config.yaml
n_kv_head: 1
norm_place: "pre"
norm_eps: 1e-05
rope_fraction: 1.0
qk_norm: false
parallel_block: true
init_std_down: 0.00187
lr_head: 0.00737
schedule: "wsd"
decay_shape: "linear"
batch_tokens: 131072
dataset: "wikipedia_en"
MLP neurons of a small language model. Each row is named by its layer, matrix (down: output weights) and neuron, and shows model dimensions 128-255. Each number is 128 + 24 x the weight over its row's rms, rounded and kept within 0 to 255. Numbers have three digits each.
A block is one neuron, or neurons of one layer that tend to fire together. After each block is what it responds to, as a language model described it from the Wikipedia text at the highest values.

L7.down478:124155132105128144152139144134124138130132142187150111098128162151139111123183150173159126166118107119133136121131102125186211135158126155113120108124095166186117096126105102134094145128120115130134147117095118101148118095101098118154129165084133173123153104143104137142104051141172116113152086097097131114084123110165095137126105141124134157148134123098125133159130148141127108177098
L7.down744:134133175119077179119121108114141123078134117168128096161136125151090125086174143171145124129127087098153096106123085124168134132122107106141100117090143112077139106090095135126139131128160145133147097141140112094176120139120101150168135136110110114158142098108123141088089158110106114128117130126133141129156126127162113141088168122095144184120124105121147158123132147113138163139143
L7.down1016:124115099118153103108139125121103092199128137125151102134108083129099156085134136220108132113149099117145106163170134098073155111140102125103116140131121147138111123091131081168092151136104089114157136108124137132085111170151093149131163147150111095128138145138113142171131124141116112130111101117122131094112105127134127098114144127131143084147140155117129134140121132074100088132097
L7.down1477:114123119115112101138142125161164116151129129143120129120127187129154152093175142170122143117152132119116074117141111132128142159101133120103118127083134165167110136170123112111123114137141128084119116127138115135082152142132164114122100120089125111119128128076108139166134082133095188154142105143146137114126116106131115132107129134164201100113154099141156103090134118099117120078134
Responds to: Scores, dates and statistics

L9.down211:132075126120110153124109125120145152103108108143125143113126128110138097143143154160125135157126090106106098126122062181114145121134116149103174140123121111130116128116101108170154100134139141132104131137127177149073115124107154139134137086179082107111122111132134107132139149139093111102129137141146140109121115138103155120139176106088133142134131139120132143143136133147123116160123
Responds to: Thousands commas, table headers

L7.down39:127111093077143093106161143116151103121168130092107078131141096098148139117088164098133123128149100136084175132143129132129111099138154134113153131104162127119123147108128103117126123161140157121139113105126178147107119153101139146105170139108119132091105148135130124065115129135106122108140132122125159113123109136117123152143112123133183074132084114178123144119147153124118169119109
L7.down652:151124119106139143155087095132144119108121079149119108123115126083142120131143183122138139118132071160114134140166117107125098131102119144114141121100150119201110150166164097139104114106169136124126193128140115110112131162096149131176121112156130140134118104118095141148135149122137099127120114140116102138147122115113133110104134127142139124118119120089097110119121168130142147116101
L7.down740:098137118123110175118158101167181117118122124143157152141150109078109157138073148061113177156058143156096111088125116149101128147132155126138138148127083124135143153102132137134136119130137131141098107150089096121128101131120117138060113086118113100102115118128149078151114100099150142126145129099156094117084139094113143102135079101121186131100132112145114108144129174115114117123120
L7.down1379:092122149128100083115133136115109150135102118150144110114110103153117114163146150111061110165121138088135134135120110111154116130142141132113128143117119123125124092104088171142157155152113123142093139129143146165134134127114140114079161145101135136124122156148110116082131142146154126150105129103127123140159120109095131122041111133139132115144143086160138097126149129093125138168131
Responds to: Section heading closers

L9.down1450:155109143133095170103091125117142131149096121159120108143127099118166126054154137134124097124117127104150106142073150112136125118111152117106151128141149125123124150116148123125126138100124110132111149113100125102125106089176128157120096123141129156128136113105109141147110117154109140132137108123163146149145089155155120087128144107118135150136121143055117177167095123107129100122160
Responds to: Sports results and tables

L9.down787:138118101135083096120124114154138148118110126110114111116147136161164116096131128095100120159122099128137122146121137157087110087091117095160122128095165136111127131112131138156114112161130138121121095120166170106129153140154145097101151126138113142110127132114138156156158125135130182119125137172164132096117117154166143166096140152108114146127146091113132148139148110123119135169155
Responds to: French names and words

L5.down17:115138119126151146128104113156180130160119102102146139119084133132104124128083149066120169150138117133125142127142093113136139123096161147164100135130120130104092141149142128065130140115189163093086150080190150138112149148159095102093154133122129150147120169098128126143127102119146113186135113111116155121124139119164126166129109177153127146122133133134117101092139097108115139094115
L5.down95:154159132113163143110133119124102149117150123138178159110115143122113139131139103102114122140117157146120176128169121114075119134137139129116126149149156155071141144124126128097110116080170127118102140110114116119090109128114097129170111108068120137137131077105089159161124101125138151087118105102090108120126132141116125132104129152149108096122115134130131110110088154120126119109120
L5.down97:146128126103142137086122136123143113103106110135066087117147097137128162109105134107127078099138105153133136116155113095098157129099128124125092116138125157106076101153130127139125107098176136117127086146156087150059147130126139134123136115137126098151148167116087117108102109124146116111142181167106121136159145127088109111127152115150161107131085088132127129127100111108125123097122
L5.down310:115130150124151150108149177136154129141131124115154155137139109122087098153124108136132118110135151134109129142093163115073142150157109130133111144144154110125126138081119118164187146113129211111120145182144131122108089175141117118131151121126141134121151120153130122131103077149080109154123111107109089113131136120126117052132116087139132098113133128169151156073095137192110128146109
L5.down380:103128126135136068126091096115125132159154137135112114156126115129139108105125131125132107165125116093127109066135123110139145133160098107146144121117156138142159145095109116106152147155185095116162112152142117129123109113126124150120085140137074120167119130128138152137162150155130149178118094123115113141162133103065100112130116119112122127122125113126125133146158152125090146155095
L5.down422:122139138104134089148069103156103079133126120128139118140103158157137119111160089126087133135159163124175117114120135125138131146127131149102108135135165086128158133098127110142158113164127131116157138149164135119114098139161084136114152127184138173184110161134057155144141138159132154150158118126132118145142139115137122138122129142088100126150147132137152129084150106115171148166086
L5.down466:150126111198110128145085120099127106176134081114132148163074149118129148155146157140153127113117120112132170091130101107093127116124164153133155126103137166153084155102143124124108126132150129118091110117128128113089150121079125102116094126093138109140111091110134076140088124122116145110088123134169112187153126150171118139137119147147135184130130152102145163135093141105139113143086
L5.down554:132091085091164153123130133135110112130138145116098135139083134150114133116113146096144103093170133123106085163129151119071121130125146154115157157114151121133116111115145127129108105112168132106131105143164106131134062132077167117143136140130126127131156150117157141129129128131143123142130128125147109143141122156151101141123115150111098076079122129136153134165105178121123106152113
L5.down681:128135125138098095121104149104129120152118108125123121145160166152090151152124129146123057141116117126134137125080171181130127129133175140060118135126115057139141121151061131143085134147088156147186143122089124077149129151116112116117106086149159131113118107153135127123111137120135097134111087104110144114132117139142108108129106140151133131155120108129104127171129136100121122116149
L5.down708:119142114139075163106127119107156123148162122139147112123119084115154134128120147125124129124151127119135133119136157139181115104111134123109099116110144135107137102114103150111099126145109168079144120143088134144069071171123136120096124135131138117162132126082148100116146161111130131097174095143174081126137106158135137119157163127149123140105142097171183166151151093124076126118165
L5.down712:082142145137113114139134150194133098162084091137149136129124153133155126140142068069138173115144103096135112132146126117125108121127117124133142100146149116090126151157139100107083133124111151149154126135133141128176113130103128120180134094056134147124152133168162125118134144137136168187074164136152113141182168121121119135100120109156122152130149121126138129076139164134098179134144
L5.down928:125121114113100133108178109138076140138141121137129147114145126163142129125095121155138143144148107136124141158127132064134130128136165140135151125103088136119138123153078123111150133148111175108147139131153111148085135123119170126105113112145124165139117126103107152144155169112096104173162063105125159131191120153149091130082115132149105131115124122140162138078162122141132112106137
L5.down958:153103117147139148111121144096130062122110121164141148156122135134142120134134104080099173092113157123117153149097161169145127118116131084142065109133132120148112151110082118125097136180107126088147120146111133141118080112108128154144084149124145108159119120121155127130128148128148130112109087137175092153101106166133138086136164113133077113121156104182155137168134150142074137148094
L5.down1176:109160112132125097139131098105174131134146119123056150166095134153089097162094129137122125126084108089145206124176154091121107141167106142141124138134096127133150124133107116113136127156129127128148122125168130132104085137156165120116086145139100143125103121093146119123146120142137191164119142129153125126108149117143110103090140134114156120120083115116150148144098089117150148084150
L5.down1303:070087132124130150143073152113175109135072116143149125108149153136118148167145126129126096132161105152129115098114154123098129128119094130104097131128113125137128149141136150132137095114102135109133096137089117113131123151127160129113154069159159132100097120128146129172127141107142126158115102152076139160127143134158114125111112126085105132122165160100126139168110145102100051197130
L5.down1455:130138117100155131126168115158076089155100127097134142136122136127137074159138118113136078128118106123111193140094143103131122160140146150146131186087118099114129156163150098152132140156150076098143121151104161117124137146093163126136120125115132100122145082123131113103134169065097132107129157137123140152139140164091135144174116160147123140129094160152093153126143153124138142079137
Responds to: Wiki heading closers

L7.down47:129123135126102099085122143158065124136113130162115108140147143114126125132131114130120122117137080096193169146147160139134187074115116170152156088149113108144137124123128141140109098118112111130149121135143174146153167136114133159133151136069096161107120147182135146135159103106143124152143133134095130117118123119155124122133139115161155115192139125055123163110132134119070109113093
L7.down100:132098174114104065140157185180132159116121126131109118160114151125164141108105138135124144173144121114136094113166126153124150129138110136099126134089103124100152146134139137121175087140163135148108092155144115132109144152172137137137134151133123076085145122116148098120149158102113114122159129118116165118100152135149120139093085149123143107165120120086109092121124120136143170121092
L7.down1032:105104146115122087112143121130147136121122066116137125086110159130172141114068134128105060135168132125101145154101118162120162194168119104092124130119163093125140111115086136143143091114146154175123104131119130133100123170153121113113148109134129093145113127128102087114169150134125150115128140117146153145123105118108086118135078134135137116107122139126137096127149148107108145135115
L7.down1131:130162124113097126093094144086121117146119121138142102163168121137116133154153129111128117144110096096128116067146173117065112114103155144126124163122117130123146152116115085121164123097087094161157092161143119154151134118117139146131124141135134135107156116131139120121119131111116138170110121125157133121119172125097144137146121117103091169157131145116127129138097136181071132146151
Responds to: Final words of titles

L5.down41:128139117122093132149115152127187137134095156106170113129175152135134154146129176117117119153122120125129127118107141119078083120132087118106138122123121115125096141129109152080128105107127111154131129133135174128177113161143107098125073121144116110109114178102120113107141111122114142132115114118165158105146134144089104181137134112093139143134157149097181132170149106110122125150188
L5.down296:126156149167092137137129116132147112129120122086146101111158092111130153085106121096147123129159151131120105152116110115132113162176098127133087137151125123109133127152110138139164132146130148157153160116110133133106108128156140114123094098147097080203122143150119091152127168149142196104120126124149149122123129146119129132164130088111115113077119131133162113118103122139119101119136
L5.down405:095120151153089148130173094142119103110066102095160118157138105126091123105161136114116112149125168140137093126080122141120122116116099102119118093143135178144141152094107124169142087121144144101125170136137134128136159064157086124151116102121103103137128142131151095151084133162171137131112131112116132133113133149106127130135123112107105141112171126094173125119134151109107112182100
L5.down505:134126161112152101089082103168137086095136120072108112128164168147125130095125146100119179114091081108136143113143139105145124090141145162140141099104179133123112101105163130077158136136139075098131151126111158145126121096146122131137091143081129124149148077138127144120091138121127129121113124133094119176093126134134093157136134119113160154148128150143108116151136125128137141118126
L5.down661:163110111155118153164105131119107094142133146125096101102120120144145134146121109093127127149126141147104094154180131146159141158128093166098094139116159138117146146177082129186130149125100113138094107153130122101173108129077129111134143141135113169152115132125118149127120156115090122116117109098153122134127142132109150119141126138152126122159095070133114159130107158116136096104123
L5.down710:126125103091109115117116142179162099116121127142122134167090125120160140125137105125127127140108169172118127123158167123123131106116117153133119162144088152163146155116152119120168120144162086115103152115130096062119132101112083171118146109108159120120137143106117154131109102165152134076113097118168153110146156171169149117128130147113122155123121133111144131113145109139145066153106
L5.down738:121152127147134165138123135088108115141114097150116110161163160151109099160122136146097113115099144149115102111127129152144098117139084138123109088158093157130125142132125151122095115122134115136071112111130121131145155090125158086132105166125133138117103130130115186150120126127141111161154088099140138125120120118158132131131132153124136127116138122129108139153118115126106138205153
L5.down797:137119108088086129091120166148157147152105154159133113096138105114132113136159119120183145138111122146164144107125138170109167151166119134158098091099122131167119128118095115119111178133180126125137118136102168124129150133122090114137131144157139173099088098158129122120183109155094090090150112094132146143115133084140117155144168159080134157127090132117120133163161153115130066102136
L5.down859:112171115141128098115125136127106160142119100143126131111091075159151080084109124107141081128117129141136143127132123110122153084122143098162115135096145089098132109138168164133137129091138130116139105105127131138138138116135169149160142097066116112144142148146116088122168127148143118132138128116137080117115129182157091150094128096095162142170106112127148131094107139130104153131122
L5.down946:124098125116085135135131094106090135085146126148197102143139111152153149112139119115141095126142133150118083158123169106111099150146136112104122156144159124151075117109151115121126130143113135128144134087140132150110156108129092129119159138146119155128138138121125119115186140109155174134117139155101128106137138146132136166153111111098085144129129108140127159119126128119129142136122
L5.down1005:071133144125129109169159135115150133117127146128185155152107135099137118132144153125113130113137178117131144158106117163159143134141056101165128106104127135146077080096108133104147100072139152107175168106084112086098157125114109088102108121137112180137123124123097161144122138122130135140117171135117137116085153132144073108135129156133134150105163130111104117137131125141144116138098
L5.down1153:132108091137129163107134132133128110143120112080144120165182109152119140110110103114143166123134121139124128079086091150129148160092133116122099132121132112122106101131130142180117135117167143112171147121123101039122110108191135147140125152121105119135117118134116111153135171083141101156133142141128162125114148152123138133137126125136156136172118159123122139089146124163162099142130
L5.down1201:134163124128114111146112140114165108136150123119103145101115121119164166139095130121155140091144142124107125137115148163130135110108090137122129142169134135137132131070102152149149112097168140141101089099106107100112139115137132168108120131129159132135125115107128088167133135103101074112125111134097132131123111098128088101121124145079114131136141118126137119152110135109111151140090
L5.down1428:120117116160126171116140150154145128130133155126200161148147138107159136121109149114147140085167138152118111142158184150128131181157101156112085137140146101142122100099118137082128089106162139100107090121090101090130152104147108112109079096143128136106124156093088125120146155134077114105121109120155134101135114159144102090142134161145169139155162119149169132093146160133140104150121
L5.down1464:164097166166109152120144105098168122127114113143136137144107106135141120134169115083134137092153118125118088149092099152119102145178120096160140105142155105145133163139104110128132155076141175118171117111070124152108130093121158189214103123131151144097170141107115101123140112145117142119120119113121072152118164084140078108159138145093164190155146129138200106112118163127156142134089
L5.down1527:169146108143143130111128111100143147153140148146095063149116148118135149133113092130082128129144129146151107109087134129154127118121161121140157105130161114135141128115100148125133064100135094121155175113149158189169129163151078121161139090105147123140157140105150122100130144125125170172097086117125081113101082144138158123130133101149128131174122124090108113105159079131113092106136
Responds to: Sports statistics table cells

L9.down573:116106152153082094098120118144123110160097081094142128104124123142150123144128108092125166093116070149175125158127132139139158129135165135169139101133154152147116141152155131088142137139150165117132141124137116142116148150141110151102136113100122153117124133108149090133112117113087116181124142121142182105140173128122096120138113146154112138135156113115107117127093083129094132133104
Responds to: Wiki heading closing marks

L5.down149:162169076125119133093099128151113125103116183120131131136140135095127155106158144115121112175139128123171113111121087175121125127120123100134170131117128093135199125114158151135120112099118139167124111096175161159128156119116091147171112105181116148089090106097128156128135133110165107137111122121152106164157144146128123133127142144105151142105132144104163090195151158127116149129139
L5.down268:092191146128102152145107145141110155118134116166117156162122155087132124142148188130144119140159128119094150144137095127102139148134111110138137098142168129102121136098170127150120148092192156149156129146107117155127103153128134121110127157120098136133129137132161105137119124118140162110121115108118116115114155101130086122109120101088128107124106158146101090126147119108133180166092
L5.down375:172153123135121139129125126134087144126143146113133127140138123145143125116109105138115124099141122147073173091122104122118094106159113138108184146138118120136144109161131145152127097120174102157110143177095129130128113132110133165164149135113165128159112102149129138092128078159104129113125110140126136112091144099136136114113169123131141077142118120111135096102158085114114207136144
L5.down384:140086150151103094154149159095129126100088145154117132144128150120115135120126145142119128155171150094093137101147121110130116146127132133123101127115145100148147131120139102110144153088176109139088097114106112144122109137131130119067096098093127135110112138112116114143131130167132140101168122162124090137138101144067124183187130099112151152175127119109116186166172155108119130105119
L5.down498:116167161148127134117086117080098142143136118092162132132115114161109114112099106171134064120124135164161104139169127152099115154144109137134173113154117136115139121152108123116116125102109165102142098130116150133167173101118172127168136105107144093126153149115138139127126136106141157159144115101108161164142116134110094144129117137171114074155152140119124104138142103176120138143116
L5.down589:094178167130127153149107137111114116127117159124114116091167137169117140169159110135082093154101143130135124115116138124145163107114116087110134124071127157105100134164128131188121092141100132104155130141141126188101114136117159123101131097158121101115093059121101129142143149139137110131111091117089107115162141167137138150109101120119125123085089140123117144144155144114137129104146
L5.down680:131115159149120119145150138144074133162142145107106171114056135100149123120087118112152121128079136142123142108097153125103147147150130157111122171161151106091121123143086164145120129124137166108089133113119135083115113109119136153142137135104147134143128108149145110156130154142114120114141121094165115097112102119143120098150138138179101147170117092121121145140134087093125139077095
L5.down852:123131129115132112153139164108127151138149110134124116094120083154144119085078136162141129120143136107127168146137104141151173143158112144123111132112136086154103125168104132131131112129119135125143091142130129119139136121134152071087119118094120117199142130176174134129116132056109121123104117102128114120085112116094119084116137142161138122125090124122161144079130171162123115128114
L5.down980:127108143094128114149129111127077098147144109138137117130159154108103168101175110144141105150084115130118114120136170104118118153108144124122114141169140114163109151185120122118135124177135183102186128145115069125148132146119111135111091140134119146056084115076113124159155142121155126110074102130144157113149098099143143111127154149126140119176124181142152066111150126127107136120138
L5.down1238:136110133122123105146152131165185141134162152150132145115123188157157116151115145150097105147131131139138123157114117124166147146109140158142120164100126112114144118134123092136134100141133106105153106167103127072096139197182153106147119156155129132133156120138127123179161115133160116127124125153120133092126132125135089092151114122128118137106124116164142101118097148121121118171096
L5.down1291:133120087200145144152096110105126093147134096084113112170095123165127162121110171162120118162100153113112168119145156121121125167121120169106123153111137124130144139142142163136188086144118167115136144142132133141123155123123187140090114145121103168128107119099123119163100150144121124117140131110130135088161130131156126119120140133105087126113144137156152144093100118151160159134115
L5.down1354:155098142119129084116133143123127127128158155107136114117149120120141115179159138118107151167117144104164118164102119146121151162153093102132104123152131133162111128110138126144088186142105164132118146127108108124101123147103158127101115127153130142125130126097181152118125130161090150134162126157140122126124125125097120133110145116105099144089150133126117139137095123122124146132126
L5.down1372:086099127123171136124163120127125118147144089121176095122120167125131147107094143111078089140138112137090142112086121116190126172102154110145119126142131134081136128159124135120124133153146180112127138126120173083143143087119138113090124134140149139140116153122122125149125107138097119111079141118170136128156122094111104107145118117112138073126157127117166118126105118152137147166149
L5.down1447:080145138084121107108109120149160150173128105149117108122146132119113101165111136126085173123133141122140101143129111155113146140176117152100163147131109107130146117100116139124113096185147142153147106174114097130151100112137140113147083133133183126094125144138138156110128130116133110139136123106096156160164181116128137146137067106105147097165165135159127155132146115146159148122097
L5.down1504:142136109118103161144149119119126145124126159148079164156119118100114087145124104151117127094089122105122143144145152135143110111147088176122143091114159116134147099115100142113166127142133123121127152143154173137129124112072125131075123179114106153101133140130120111111100114140117131118130140146108119153112142107090080198077093108155152165142111181101138067131136126143151090103066
L5.down1520:092121125144145098144144147109133127165175148152142145148106168118111147152152151058134112127148124155128113107155101097145131167129106113149142107157137167134142144108131142091110138133114135112156147150161147113111133147118122155072112153111114134129159122138138124160166089104138160131117126104132162111108112146128127116108178106115127127100172145138117108118124133137075136077110
Responds to: Foreign name connectors

L5.down5:093131135111077119090110115159149140152123134137105106129133137149085142102117146163120106077139100121167142132079110140135168108159138116151156185110105136093129091151113144152126113170096076140088133126097158126131111194125148122106124148152146111165118103108116145098167131135153116101097165147056136116169173123143141102124121142127119100122128175144161126128131111126094088122119
L5.down13:132161143132131132124110120128120103145105119127115135151139116192092088131103146132149126128125126167150131125120135124132118083117083143120102144112074178118141126174157153108133100140131113114137123110151155127151102200113087082106139119088111107175084156173111124146113121124113120109085150108164082058141146108112114116119147148141133113144146141169118122122143123125108127116123
L5.down153:122118135102105156130127118160125137108146126148112140130183114123131147137181106121109155138136188115116149119164091163116124094123125123132147144175110158143128145116178070170152140144135080152126143150143110101094116116111096149100122127151097100152126129150101133117106117118126150087116055161119103117141191164132132104103147190120133132120163134126105143162114065160132106120130
L5.down229:118185116075131147157134147143129116140162133147118091137113158168099080123145150106130114074157106138148155163170130059074108103161142145148164111087110105102113131111146129115166168126127092093075176123102136124126163089128155146072153136130168122162124143146091143127165114122084102151143142165111094091143108132113139132086118104110134099133102107109112111153102118106162153086170
L5.down361:161137145123141108149091103179136155103148168139171139114095131119151113166120106103127146109185140180104146121119174138159138090102129133158132143152101158118108120088090122136158118120149061119129167132120116124129144123168131166169118122150147073103113141124094163092146112166102137188130113131126147188179115135135126132111086116084128085148097135103126132130128075097098117139117
L5.down464:152097128102120103172146119114111164143133145129159114123073136123163132128170092119128141142143122139151129139131138097126136120150132174136104116111135145140099106149134119147102140105093129115145153115097120119114185168122091143095133126109169137115156118153095143151123116124131097152150124098126124082143106119124152131151117148133122106106133113126114144104129113148130092152166
L5.down512:179143131098141130109156113147142113137125122158130137162141114131172099144127132118113113168144116133107168125150094135142122129067090143103095106134144100156131120134097119107122087080141122106133104166107184100141141162153112119102111136167131146115158138094127151144151161094141090116106122143162125116085128107129165122101156148085071148118155103173115161141104098106145110115133
L5.down667:121111132037176151084147156148137107095151167140110127143147126140127047105129142103108129135105120101112161157145120134111110107130124160129108118138140130114137145139155121152076119112142131078111149155141120126063126103102117141152153134139134141076113117116092152088123137135155152094139119087126176122097102094122162112157085112130137101107143124145156134131154138117112138110170
L5.down749:125131141108145147138130112120107125137127153130111099108156166124105102113136108085101134117121118126141169114107092127095120089145107143098155116143093154072078122124132096101123117083146175161125104126176139097101109136148123150111172137036123112074130157148093121146107115130119175114111118140155105117124141154116102176101094098131162146143128128080094118119136160126072145136141
L5.down966:142115116092122133170125132134111116155124153130154176152130118124119111098121122122097127107137105156094105136121158135098125150126070123143079104064132151144089152129136076132169081118143100131107109136126131111107146174118106142106141148150115137126130082120123157111167210127121171172130064130110138068143130129143131161141100161067080168129144161128133135102114126128107106149119
L5.down1091:109095152128115133172120122130087133117091110117108144180169090066097105127149143151154057170107127111085103106120152132101136079114154138114132128148138111156138128148111193146089118135118157114113101161105113148161124150140114094161110129139139131092143168128099136145101123129124138118145117120141099119175108142144144182180119160148115123125129162149102138138145103129144129138133
L5.down1173:139177142120133126103122091127122135102085142144118090112157135068130119137188176109077146137119177141152154120144184120158151121137134092143158131115085160126118107128152126134153179121101124095112138116137153092126117173142124146094126109117123162134148105158068149127116133140097124119128149117123122067151168156141148130138165115139099129146157153138151128126118071088142110127106
L5.down1252:106121131116125142129124126172116116148159119126119104128123115110083054080124143158135096123149147111124133104111085109164172112139120127152111149118095168134135136117170115129171136204160126113094148089173163153107151172127100105116085151153108153141137133135111099114143125112098132082117082112142105101113132180172143145138126131158115114138111112141132118121099148137145109114103
L5.down1407:167128107100123174108098150151121087143133132112103124079088121130141114118118171127137123142138098095058160084147134119157108126121124177182138099110119175109160139139170107140121101106117155115156126106108135107126161152145167126154144114111098159122166134127134116159184124087149133145156159083113155142161110114129169131164147174134079116097174104161110189119138147137136119071119
L5.down1456:096116126137133143106141150098136139109130096113105114098106153103107096095128094113137118126147095141138165146148130138170122163132122094169138082096093077110138148117181164136134117085150158118131078144136158126089137148127150134142144142127099112092118152112151158129152117119091128185133124148145158121158082144143108100156139120132136098151167102152134136095124164125133102109097
L5.down1484:168092116118085153131144157106139130118118128146101135106120120082130121132158154146107124146135120128074138127127093146134107136105121107146082157101106086121107115082120129127129121136147152137145087144064141091083118145098120135156118086117111105124108107114141095158143163125147122140141126142113143123141112135200122154103151081113100132109122149145138134153118178131122116158144
Responds to: Numbers awaiting a value